{
  "n_layer": 16,
  "d_model": 512,
  "n_head": 4,
  "n_kv_head": 2,
  "head_dim": 128,
  "d_mlp": 2048,
  "vocab_size": 44844,
  "activation": "tanh_gelu",
  "norm": "layernorm",
  "norm_place": "pre",
  "norm_eps": 1e-06,
  "positions": "learned",
  "qk_norm": false,
  "attn_scale": 0.0884,
  "bias": "all",
  "tie_embeddings": true,
  "parallel_block": false,
  "extras": ["capped logits"],
  "init": "normal",
  "init_std_qkv": 0.0153,
  "init_std_o": 0.00271,
  "init_std_up": 0.0153,
  "init_std_down": 0.00271,
  "optimizer": "muon_variant",
  "lr": 0.00789,
  "lr_mult_o": 1.5,
  "lr_mult_up": 0.817,
  "lr_mult_down": 3.0,
  "beta1": 0.95,
  "lr_head": 0.0081,
  "grad_clip": 2.0,
  "warmup_steps": 200,
  "schedule": "wsd",
  "decay_fraction": 0.643,
  "decay_shape": "linear",
  "final_lr_fraction": 0.1,
  "batch_tokens": 65536,
  "seq_len": 512,
  "doc_mask": false,
  "train_tokens": 583400000,
  "steps": 8902,
  "dataset": "wikipedia_en"
}
MLP neurons of a small language model. Each row is named by its layer, matrix (down: output weights) and neuron, and shows model dimensions 416-479. Each number is 200 + 30 x the weight over its row's rms, rounded and kept within 0 to 999.
After each neuron's rows, "fires before" lists the tokens most often just after its 100 highest values on Wikipedia text that the model never trained on.

L7.down663,173,208,185,230,229,176,213,264,216,126,217,190,181,166,208,210,187,206,215,186,184,168,239,223,202,228,179,234,229,231,193,157,233,188,203,208,230,239,180,187,185,248,184,190,160,172,189,203,176,182,208,145,178,217,180,202,191,252,195,244,215,231,198,216
fires before: " |", ":", ".", " by", " |\n"

L7.down76,186,177,241,185,184,219,178,256,115,166,210,260,154,199,163,196,204,201,243,147,230,188,192,185,217,246,192,193,195,238,173,206,196,196,201,234,210,218,207,213,188,224,171,143,189,176,153,178,184,221,208,158,230,159,199,225,160,200,198,183,243,193,174,250
fires before: "–", "6", "2", "7", " ", ","

L6.down1557,219,212,181,188,215,167,205,198,192,165,191,170,199,142,249,214,242,237,185,249,210,223,179,195,193,219,242,224,255,196,208,195,160,230,184,184,254,235,183,193,189,212,251,153,252,257,223,194,188,184,270,211,200,178,192,195,166,137,214,234,161,226,143,177
fires before: ",", ".", " and", ".\n\n", " the"

L6.down1078,203,185,212,199,193,153,166,179,220,205,184,219,175,237,188,222,163,198,230,169,193,184,196,132,201,202,210,181,246,204,195,218,196,155,231,185,185,175,163,240,184,225,159,180,168,218,237,194,188,220,292,207,215,162,173,206,237,165,224,197,250,205,219,176
fires before: "s", "19", "70", "80", "th", " century"

L7.down605,257,180,106,251,207,164,185,274,194,196,173,221,185,186,211,195,206,163,207,208,178,183,186,214,214,181,233,181,208,216,179,194,199,238,236,155,172,156,139,213,217,178,211,219,250,176,239,180,238,188,172,171,160,217,208,163,174,257,167,183,210,184,197,236
fires before: " |", ":", " of", "."

L6.down1583,176,174,182,196,207,242,157,201,222,207,186,187,191,212,154,181,208,147,202,201,191,206,167,179,205,258,253,229,137,174,212,199,153,247,189,181,230,237,195,243,164,202,207,203,187,189,201,161,228,218,230,215,217,212,216,223,169,227,206,181,229,225,165,189
fires before: " ", " the", "-", " Best", " a", " Format"

L7.down2003,202,190,161,190,192,163,195,218,193,194,208,238,210,222,200,192,230,192,195,184,186,202,188,194,169,243,159,173,187,190,200,169,209,165,222,127,210,256,231,162,221,212,193,215,232,212,186,209,252,211,229,164,178,201,190,212,247,275,161,186,207,187,237,183
fires before: " ", "0", " —;", ";", " GER"

L7.down770,207,116,205,242,187,205,197,177,188,171,141,224,243,178,202,196,152,247,189,229,215,219,144,181,165,252,200,198,255,161,278,184,199,195,154,162,221,134,178,190,229,204,241,186,221,225,206,196,233,233,174,199,195,188,212,208,198,193,174,230,191,150,221,169
fires before: " |", "-", "%", ",", " |\n"

L7.down1827,206,216,197,183,198,221,128,148,172,194,225,197,231,214,275,187,207,252,236,218,222,185,216,187,215,233,162,198,194,173,192,201,184,158,251,189,174,198,168,201,226,127,173,220,216,201,199,187,197,210,186,226,218,169,138,231,240,227,249,200,193,199,124,262
fires before: " of", " ", " in"

L6.down1958,271,224,187,234,176,170,167,145,203,197,232,198,195,135,226,176,232,177,245,157,189,152,242,207,272,128,191,187,235,218,212,188,178,204,257,140,255,202,215,198,222,215,261,190,222,172,176,233,162,213,188,208,207,174,203,253,220,217,186,193,197,215,212,147
fires before: " the", " as", " his"

L7.down1823,210,235,236,169,182,165,196,231,215,234,222,116,198,202,186,218,185,163,203,177,198,167,252,209,187,222,185,239,210,174,220,161,195,164,169,149,212,166,205,198,186,193,194,227,183,213,153,186,174,199,257,228,253,223,183,166,234,158,194,247,180,179,214,204
fires before: " ", ":", "21", " |"

L7.down1715,203,205,178,252,217,251,208,244,182,254,213,228,237,237,250,127,203,205,158,155,162,202,174,186,210,167,132,184,202,185,184,201,167,231,213,176,180,139,219,235,195,180,182,185,233,186,257,163,259,191,236,234,205,224,203,197,197,212,215,189,149,187,215,136
fires before: " ", " |", ",", "4", "i"

L6.down1168,196,167,241,199,191,175,197,196,170,249,202,247,193,209,214,185,194,165,207,232,206,141,149,210,192,165,215,216,225,227,157,211,242,245,260,204,190,190,207,207,173,235,210,178,230,237,187,245,178,190,218,168,232,198,161,241,184,184,199,172,174,224,189,178
fires before: " |", " (", " |\n", "6"

L7.down311,234,193,196,145,190,147,232,155,204,199,160,248,172,196,204,158,205,181,132,207,181,182,181,174,200,175,273,220,229,226,174,192,210,184,195,199,199,203,173,208,207,258,165,171,169,115,231,230,210,161,218,166,229,152,181,201,203,225,195,241,227,206,187,159
fires before: ".", "11", "5", "6", "10"

L7.down873,219,187,243,197,164,229,112,195,150,198,212,176,278,177,184,201,154,220,211,168,231,209,231,225,188,258,188,210,218,196,191,183,202,214,186,234,173,215,218,217,180,165,258,180,197,294,120,234,215,200,185,200,212,214,152,184,262,187,178,195,251,204,221,203
fires before: " |", ".", ",", ")\n", ";"

L6.down1128,189,260,229,165,199,209,181,208,199,176,203,205,196,210,148,223,219,205,168,153,223,183,188,166,202,185,146,209,190,168,198,155,260,218,197,202,187,184,179,179,213,187,217,188,239,250,203,203,233,188,214,217,207,298,186,173,219,201,193,295,226,230,197,175
fires before: ",", " and", " a"

L7.down748,193,198,202,178,196,220,249,154,186,214,196,180,216,172,226,200,225,198,212,197,238,165,215,233,219,271,208,230,174,172,238,206,256,260,193,189,197,167,274,176,193,193,167,182,186,227,252,174,205,164,203,159,129,206,173,179,158,151,219,207,179,187,162,195
fires before: " ", " |", " |\n", "0", " ("

L6.down25,224,170,218,148,225,247,228,211,194,190,239,176,219,181,222,209,159,222,218,197,245,228,192,204,204,180,181,200,164,219,266,174,234,118,198,231,192,195,205,198,195,215,267,197,250,222,196,260,187,208,213,157,192,221,208,252,191,202,146,244,202,272,185,203
fires before: "|"

L6.down161,193,241,180,218,206,181,195,200,184,211,183,214,140,155,196,188,224,267,225,229,195,196,285,254,171,222,160,207,207,224,170,161,198,185,149,163,176,204,248,211,183,192,175,195,187,214,203,220,163,200,223,184,168,216,130,200,234,161,223,193,195,163,223,191
fires before: "–", " |", " ", " |\n"

L7.down1931,210,217,186,208,207,198,191,249,212,246,223,219,199,233,143,215,129,216,246,221,173,241,220,203,140,225,181,212,189,254,236,193,142,242,162,244,196,154,203,184,207,185,204,198,139,215,141,149,222,234,194,215,200,263,201,173,160,209,193,172,200,208,162,172
fires before: " ", " |", " district"

L7.down1838,185,206,199,188,209,252,226,173,256,198,217,198,198,215,187,217,199,176,173,168,222,127,248,173,213,155,212,187,170,146,194,227,195,239,120,203,245,190,138,192,206,198,210,162,217,226,203,165,203,161,190,207,224,199,203,200,209,198,228,195,264,243,219,224
fires before: " to", " as", " by", " in", " with", ","

L6.down1135,224,231,209,234,197,218,231,259,191,176,214,185,190,262,203,193,217,227,237,211,215,220,194,195,220,193,224,214,183,196,160,170,212,175,212,174,147,175,232,173,194,238,194,156,185,212,177,166,161,134,197,174,216,202,195,177,190,218,142,208,241,189,183,180
fires before: " |", "\n", ".", " |\n", " of", ";"

L6.down155,172,150,176,254,223,198,204,188,115,158,215,210,217,250,214,207,207,190,229,198,138,220,237,199,177,195,212,236,169,227,227,204,225,152,164,208,203,214,162,131,204,223,186,190,229,181,159,242,216,188,209,161,198,192,164,217,216,171,173,195,195,188,195,241
fires before: " |", "4", "20", "12", "5", "1"

L6.down1264,157,160,177,191,214,185,216,243,181,195,176,206,179,197,158,161,241,207,180,207,163,183,216,229,229,198,191,169,111,203,211,218,177,208,213,155,224,173,170,235,152,178,220,227,198,197,218,223,204,232,182,214,189,232,187,194,186,226,220,146,190,165,200,230
fires before: "|", ".", "0", " |", " |\n", " "

L6.down799,199,164,198,189,281,181,203,238,212,245,222,167,215,192,172,208,206,139,226,201,212,214,191,243,204,211,180,182,241,251,236,261,187,231,222,169,173,212,196,171,205,182,146,199,223,219,200,216,154,198,202,268,212,251,131,214,253,228,172,172,182,190,182,186
fires before: " |", ".", "0", " |\n", "ring"

L7.down643,175,204,222,192,184,229,247,167,258,189,190,197,159,183,241,177,228,200,211,220,157,220,206,164,190,241,217,203,205,165,199,204,228,213,210,202,193,162,240,206,237,125,201,252,195,224,172,192,188,183,172,152,117,206,210,212,213,159,225,198,178,163,189,184
fires before: " ", " file", "39", "/A"

L6.down719,214,176,206,206,146,195,193,198,247,208,160,241,221,228,268,192,173,201,233,205,217,229,231,229,194,153,203,231,190,202,187,173,131,243,205,199,182,254,203,200,212,182,266,200,171,189,202,202,180,225,146,194,230,249,249,141,192,209,182,244,201,250,138,162
fires before: " ", ":", " |", " of", "00"

L7.down1041,193,187,136,233,230,222,247,190,228,195,190,246,199,225,216,201,209,204,257,231,188,200,184,206,243,156,245,158,224,199,166,148,202,147,191,200,179,230,183,185,178,172,215,183,186,188,205,197,166,191,180,170,179,223,150,198,184,188,233,246,233,258,201,142
fires before: " |", "1", "|"

L7.down2039,195,200,208,185,183,230,177,196,165,184,222,196,176,187,200,213,169,232,213,194,270,192,250,204,200,205,198,224,164,173,187,233,246,210,151,211,211,224,250,222,180,218,188,171,198,214,179,227,228,178,170,215,189,188,197,194,212,181,225,156,214,211,161,194
fires before: " |", "\n", "0", " |\n", "."

L6.down681,188,188,185,209,193,172,176,200,195,175,197,226,240,140,212,137,148,195,195,210,199,163,220,202,250,158,221,197,183,221,212,186,212,180,178,240,222,131,192,183,229,192,224,173,242,201,225,164,213,205,204,129,199,215,169,159,118,208,168,183,168,233,183,210
fires before: " ", " and", " WR"

L7.down1536,135,163,243,190,207,253,214,174,183,270,216,168,167,212,170,220,190,225,142,209,186,237,189,180,182,173,209,199,243,214,198,215,206,212,200,207,235,201,223,194,213,222,176,214,163,236,162,231,156,173,221,195,197,170,210,210,203,112,203,177,216,238,201,209
fires before: "0", " "

L7.down1968,199,169,157,190,207,202,152,183,230,165,259,175,164,208,222,210,182,172,247,203,195,198,208,141,214,176,195,193,210,176,218,213,213,249,215,174,152,209,241,157,161,221,226,254,222,206,258,230,237,174,187,211,164,200,191,206,211,197,207,186,121,190,177,174
fires before: " |", ".", " ", "0", "2", "1"

L6.down1848,173,211,189,208,212,187,188,214,220,215,219,227,166,177,219,199,198,198,174,247,182,132,160,199,240,213,170,203,217,174,148,159,187,146,174,177,188,233,184,177,207,236,201,162,270,237,217,184,188,246,211,204,131,198,203,185,230,249,208,120,201,146,196,168
fires before: " |", "–", ")", "1", " Length", ","

L7.down1760,273,195,170,236,219,218,154,271,188,236,214,204,249,227,226,205,218,223,257,223,155,211,152,223,192,161,185,202,199,253,182,176,196,209,214,220,203,244,182,144,213,153,193,193,180,121,177,153,234,205,159,236,178,127,143,205,196,185,135,186,179,166,140,235
fires before: " he", " the", " ", " Year", " she", " they"

L7.down879,241,197,206,182,214,194,150,177,169,214,149,152,200,131,219,210,239,201,172,205,261,183,181,146,197,224,175,231,223,229,203,151,194,181,198,207,184,243,188,192,155,191,206,220,183,186,183,176,224,207,187,190,143,183,146,213,215,197,206,192,165,210,210,198
fires before: " |", "th", ";", "–", ","

L7.down350,186,199,184,217,177,230,239,252,254,164,210,246,172,162,203,237,197,214,202,191,219,227,161,169,187,215,217,212,209,172,167,240,211,132,271,209,211,169,241,232,180,188,185,185,214,159,180,205,172,209,183,203,159,269,147,149,172,184,150,200,180,198,232,178
fires before: " ", ",", " as"

L6.down1329,169,263,183,158,180,152,222,187,229,257,203,223,205,212,278,222,202,167,217,258,226,198,221,140,173,203,177,178,197,199,221,221,144,161,177,151,214,255,187,172,155,206,235,167,172,171,154,223,170,201,244,195,195,161,199,217,202,156,188,166,198,204,188,183
fires before: " |", " ", " Apps", " |\n"

L7.down1591,236,225,180,188,189,241,237,179,210,185,127,196,188,282,256,190,159,223,243,217,205,208,177,162,207,220,239,181,228,230,252,190,224,208,225,187,166,194,207,206,167,159,231,174,241,191,182,138,157,167,152,203,203,201,194,226,220,208,162,167,192,178,219,194
fires before: " ", " |", ".", "|", "0"

L7.down1230,233,168,213,162,216,186,209,157,199,205,220,196,232,207,212,225,182,216,192,239,208,209,169,147,181,191,195,217,172,171,209,185,213,192,214,184,208,185,233,159,204,192,230,232,142,176,186,243,222,232,269,209,186,179,209,258,227,237,203,170,222,207,166,209
fires before: " |", " of", "6"

L6.down1765,211,221,202,144,158,172,216,232,209,230,229,193,181,159,230,187,207,212,202,216,169,220,171,230,176,252,218,200,169,208,177,145,229,195,193,202,225,202,215,204,161,205,184,215,203,191,192,196,244,243,218,208,208,199,208,207,233,232,225,249,205,208,200,210
fires before: " |", " (", ",", " |\n"

L6.down1003,227,237,216,219,203,304,218,212,213,195,203,251,235,255,238,220,160,168,195,186,233,221,172,169,208,263,205,244,191,233,238,213,196,212,175,177,227,223,191,233,192,154,192,191,224,178,196,185,199,158,182,157,179,194,199,177,218,156,216,117,224,180,211,171
fires before: ",", ".", " ", ".\n\n", " as", " of"

L6.down571,155,169,220,235,124,201,238,209,181,197,172,282,232,228,203,144,243,172,134,214,200,122,193,180,199,190,208,162,250,231,196,229,219,231,205,211,155,207,175,145,164,211,222,227,124,213,196,138,156,225,205,272,178,188,216,197,215,187,191,244,177,196,248,186
fires before: "″N", ")", "″E", "00", ")\n"

L6.down1988,227,222,205,239,172,183,181,179,215,171,237,157,194,179,207,270,167,201,176,185,220,160,191,201,204,208,243,167,211,187,174,222,183,261,198,232,151,182,183,185,201,177,216,151,215,191,210,213,241,254,288,196,302,219,203,172,156,227,163,173,164,183,175,172
fires before: " ", " the", " love"

L6.down1965,171,190,123,211,167,194,195,134,185,189,194,199,230,162,199,240,157,222,170,233,224,195,200,261,194,194,195,176,199,172,224,200,195,159,154,192,234,200,232,226,178,197,204,188,247,163,235,202,227,184,189,209,189,215,209,227,223,208,214,187,242,172,244,228
fires before: " |", " ", "3", "0", "9", "1"

L6.down1996,158,211,192,276,169,191,191,202,197,219,184,175,153,197,153,222,213,197,195,201,225,231,177,206,243,231,204,256,189,226,178,249,158,201,234,178,179,229,238,178,200,177,175,176,243,179,155,161,167,203,184,228,146,248,241,234,257,199,182,189,186,201,190,165
fires before: " ", " the", "0", "|", "1", " |"

L7.down1458,208,213,225,154,172,192,203,228,209,171,189,166,223,211,247,204,208,172,200,193,144,197,201,173,198,226,236,216,164,198,199,171,203,147,169,152,194,209,166,209,236,236,237,179,152,178,186,201,183,235,166,159,178,193,195,122,193,230,252,180,234,194,216,199
fires before: "|", "-", " |\n", " /", "\n"

L6.down1758,226,214,216,191,146,156,260,190,184,238,199,218,145,166,219,233,215,211,188,255,247,179,196,236,122,197,182,228,229,202,168,250,225,207,246,200,216,182,179,195,235,191,210,203,186,220,151,215,185,218,212,202,234,178,229,129,245,149,204,184,222,170,191,175
fires before: " |", " -", " |\n", " ("

L6.down444,266,244,169,201,240,176,192,229,156,223,178,249,232,182,221,201,216,185,198,238,206,161,240,192,240,149,208,225,243,159,174,190,181,182,217,192,200,249,184,181,214,182,176,206,158,144,187,198,195,234,220,212,169,177,170,161,183,218,210,220,203,172,141,182
fires before: " |", " ", ";", " |\n", ".", "°N"

L7.down2035,180,177,187,169,198,157,199,209,227,173,212,226,241,194,170,224,178,252,201,188,201,233,151,236,239,197,214,206,203,303,178,157,197,200,227,195,248,168,170,193,235,281,160,225,167,171,178,211,196,143,187,180,145,246,199,151,189,234,224,177,191,191,240,216
fires before: " |", "|", "1"

L6.down1368,225,281,214,195,232,171,238,207,181,193,190,202,232,237,179,193,197,223,175,227,220,241,210,236,189,177,225,169,185,232,186,167,227,247,213,200,195,209,175,188,207,184,213,195,176,163,209,229,169,156,205,182,162,203,186,195,183,228,176,181,222,158,178,227
fires before: " |", " ("

L6.down1172,186,180,186,162,173,227,179,188,189,199,215,244,249,211,222,146,251,182,202,162,264,244,283,175,244,215,215,205,224,199,224,200,203,160,164,157,200,155,200,268,153,257,243,195,194,219,241,178,176,199,233,186,206,199,189,202,220,134,209,229,236,225,195,190
fires before: " |", ".", " ", ")", " /"

L7.down340,273,200,217,197,188,187,252,226,215,215,240,270,156,158,179,194,198,172,270,195,158,171,229,172,186,168,176,159,244,197,227,229,178,202,171,145,186,172,153,204,212,115,212,207,214,147,221,211,202,143,210,191,163,216,216,221,219,214,212,183,220,205,202,186
fires before: " \"", "%", " Goals"

L7.down472,206,158,175,246,196,165,222,220,208,186,200,211,189,226,215,138,156,191,221,169,179,184,154,167,230,237,233,182,244,221,218,230,179,205,287,188,195,166,171,183,180,211,228,183,156,181,230,194,221,180,238,186,191,169,186,239,210,167,205,222,145,209,203,204
fires before: "s", " century", "19", "th", "70"

L6.down1787,235,159,195,169,203,257,221,206,223,211,224,190,222,203,199,156,210,247,220,168,199,222,224,168,225,238,222,210,225,178,173,233,233,188,211,188,196,236,218,192,201,230,220,187,255,190,269,230,199,154,219,210,220,189,190,240,186,233,203,170,204,197,248,160
fires before: " ", " \"", " Turnout"

L7.down791,200,208,112,226,195,111,202,238,160,215,169,240,186,191,237,166,198,236,192,211,232,207,268,213,206,132,204,215,152,189,215,206,158,204,197,164,173,139,190,273,207,163,203,110,178,192,207,161,180,219,199,218,215,194,194,233,222,247,207,230,229,220,194,201
fires before: " |", "|", " |\n", " "

L7.down982,188,161,189,233,198,273,231,192,157,162,138,182,188,183,189,178,183,213,253,188,152,173,233,213,254,221,180,216,170,194,203,251,228,268,186,250,188,196,162,173,196,236,154,260,144,176,234,185,200,153,202,225,145,199,114,178,188,199,189,176,201,185,245,182
fires before: " as", " by", " on", " with", " from", " to"

L7.down1203,209,158,163,176,280,205,211,205,217,203,247,240,225,210,141,190,191,183,192,185,212,199,210,179,239,200,243,146,212,225,197,178,236,162,194,223,217,192,189,185,172,209,278,171,199,160,227,205,160,198,198,157,160,163,248,206,215,249,207,267,215,259,201,177
fires before: " |", "3", "2"

L7.down1964,150,214,158,140,209,191,177,205,187,176,173,167,206,216,236,207,175,169,171,176,202,185,184,195,162,195,201,197,208,231,199,206,171,215,190,140,240,234,186,230,212,182,171,182,244,167,210,183,141,218,228,224,262,218,215,211,209,196,208,285,242,166,183,215
fires before: " |", " ", " ("

L7.down1743,272,182,202,216,246,203,212,167,173,197,192,202,190,222,162,201,236,236,226,181,241,129,202,140,223,165,230,223,222,234,191,175,176,180,182,179,158,209,168,200,144,155,120,182,224,177,187,172,244,171,154,168,195,196,250,207,180,209,229,180,222,188,237,171
fires before: " the", " a"

L6.down1083,208,203,235,175,188,210,155,240,200,220,201,240,175,202,222,235,232,182,232,198,198,125,163,212,229,188,157,210,246,213,193,198,186,153,156,177,174,178,161,217,229,215,116,165,192,184,259,164,194,163,199,160,227,167,169,213,183,264,199,217,170,187,161,226
fires before: " |", " ", "1", " Labour", "|", " Democratic"

L7.down550,185,144,195,212,165,239,187,212,121,179,222,163,213,181,232,191,253,209,227,237,221,192,221,168,266,172,204,213,175,199,220,148,196,188,185,224,212,225,223,194,200,244,239,209,229,186,141,184,206,159,223,213,203,168,186,207,203,189,233,187,185,244,188,208
fires before: " |", "0", " ", "1", "10"

L6.down213,171,227,212,217,232,195,124,194,193,183,188,173,172,210,152,192,194,188,188,187,220,182,183,174,195,171,223,194,189,205,157,182,172,207,199,191,202,178,231,182,241,137,208,169,164,181,226,167,167,200,214,189,211,180,180,226,210,247,279,194,194,207,173,257
fires before: " ", " |", "0", ";", " —"

L7.down1746,210,193,109,207,246,218,192,169,153,269,172,178,175,209,247,190,236,243,204,230,256,173,220,227,254,198,166,194,173,179,252,255,223,186,219,192,224,228,206,175,168,189,141,252,228,174,207,186,209,153,175,182,247,198,230,188,208,242,223,188,164,210,184,191
fires before: " |"

L6.down948,215,210,189,163,206,258,222,253,168,200,219,241,228,178,216,216,170,200,204,177,219,192,165,251,193,178,196,197,215,185,182,200,263,225,173,183,213,182,169,176,192,201,175,174,242,178,191,204,211,230,192,141,189,189,191,179,205,179,199,216,213,154,199,187
fires before: " by", " in", " to", " at", " on", " as"

L6.down696,175,214,192,224,234,206,212,217,202,249,217,203,191,182,215,139,170,154,314,234,160,183,197,110,224,250,214,176,212,219,194,212,129,175,158,206,199,217,190,179,204,199,193,238,184,213,203,220,212,209,215,202,209,209,150,213,230,241,168,247,197,237,260,163
fires before: "|", " |\n", ".", " |"

L7.down1826,191,232,180,213,187,252,157,206,204,168,216,214,204,201,196,180,231,187,152,176,181,241,219,189,226,205,237,198,210,210,168,207,204,185,202,179,257,243,206,212,200,147,189,181,196,176,178,177,199,266,214,196,192,174,130,211,195,219,153,280,158,176,212,188
fires before: " ", " |", " of"

L7.down216,196,252,187,145,195,201,248,204,208,185,195,161,233,206,199,201,211,244,220,189,206,228,175,199,198,141,190,211,194,196,239,194,252,220,171,275,185,181,161,179,228,157,188,126,260,128,181,174,207,155,198,190,200,183,209,200,212,201,207,235,232,203,182,238
fires before: "|", "|---|---|---|---|---|\n", ",", "\n"

L7.down1525,183,207,241,173,161,170,174,168,204,189,229,143,212,211,228,184,244,163,228,212,189,217,194,182,150,224,251,199,258,212,189,150,195,192,202,204,197,226,253,155,186,162,224,185,221,175,199,194,249,154,159,212,168,218,164,186,192,140,214,217,193,261,242,225
fires before: " |", " (", "1", ",", "6", "2"

L6.down1296,221,208,248,222,183,180,195,229,206,160,265,200,221,172,241,138,208,153,184,179,184,210,206,197,228,187,243,253,209,203,137,173,203,221,209,224,221,162,189,172,186,247,213,257,175,169,178,202,216,206,173,233,205,239,198,226,182,231,209,154,191,238,203,240
fires before: " |", "1", "2", " ", "3", "4"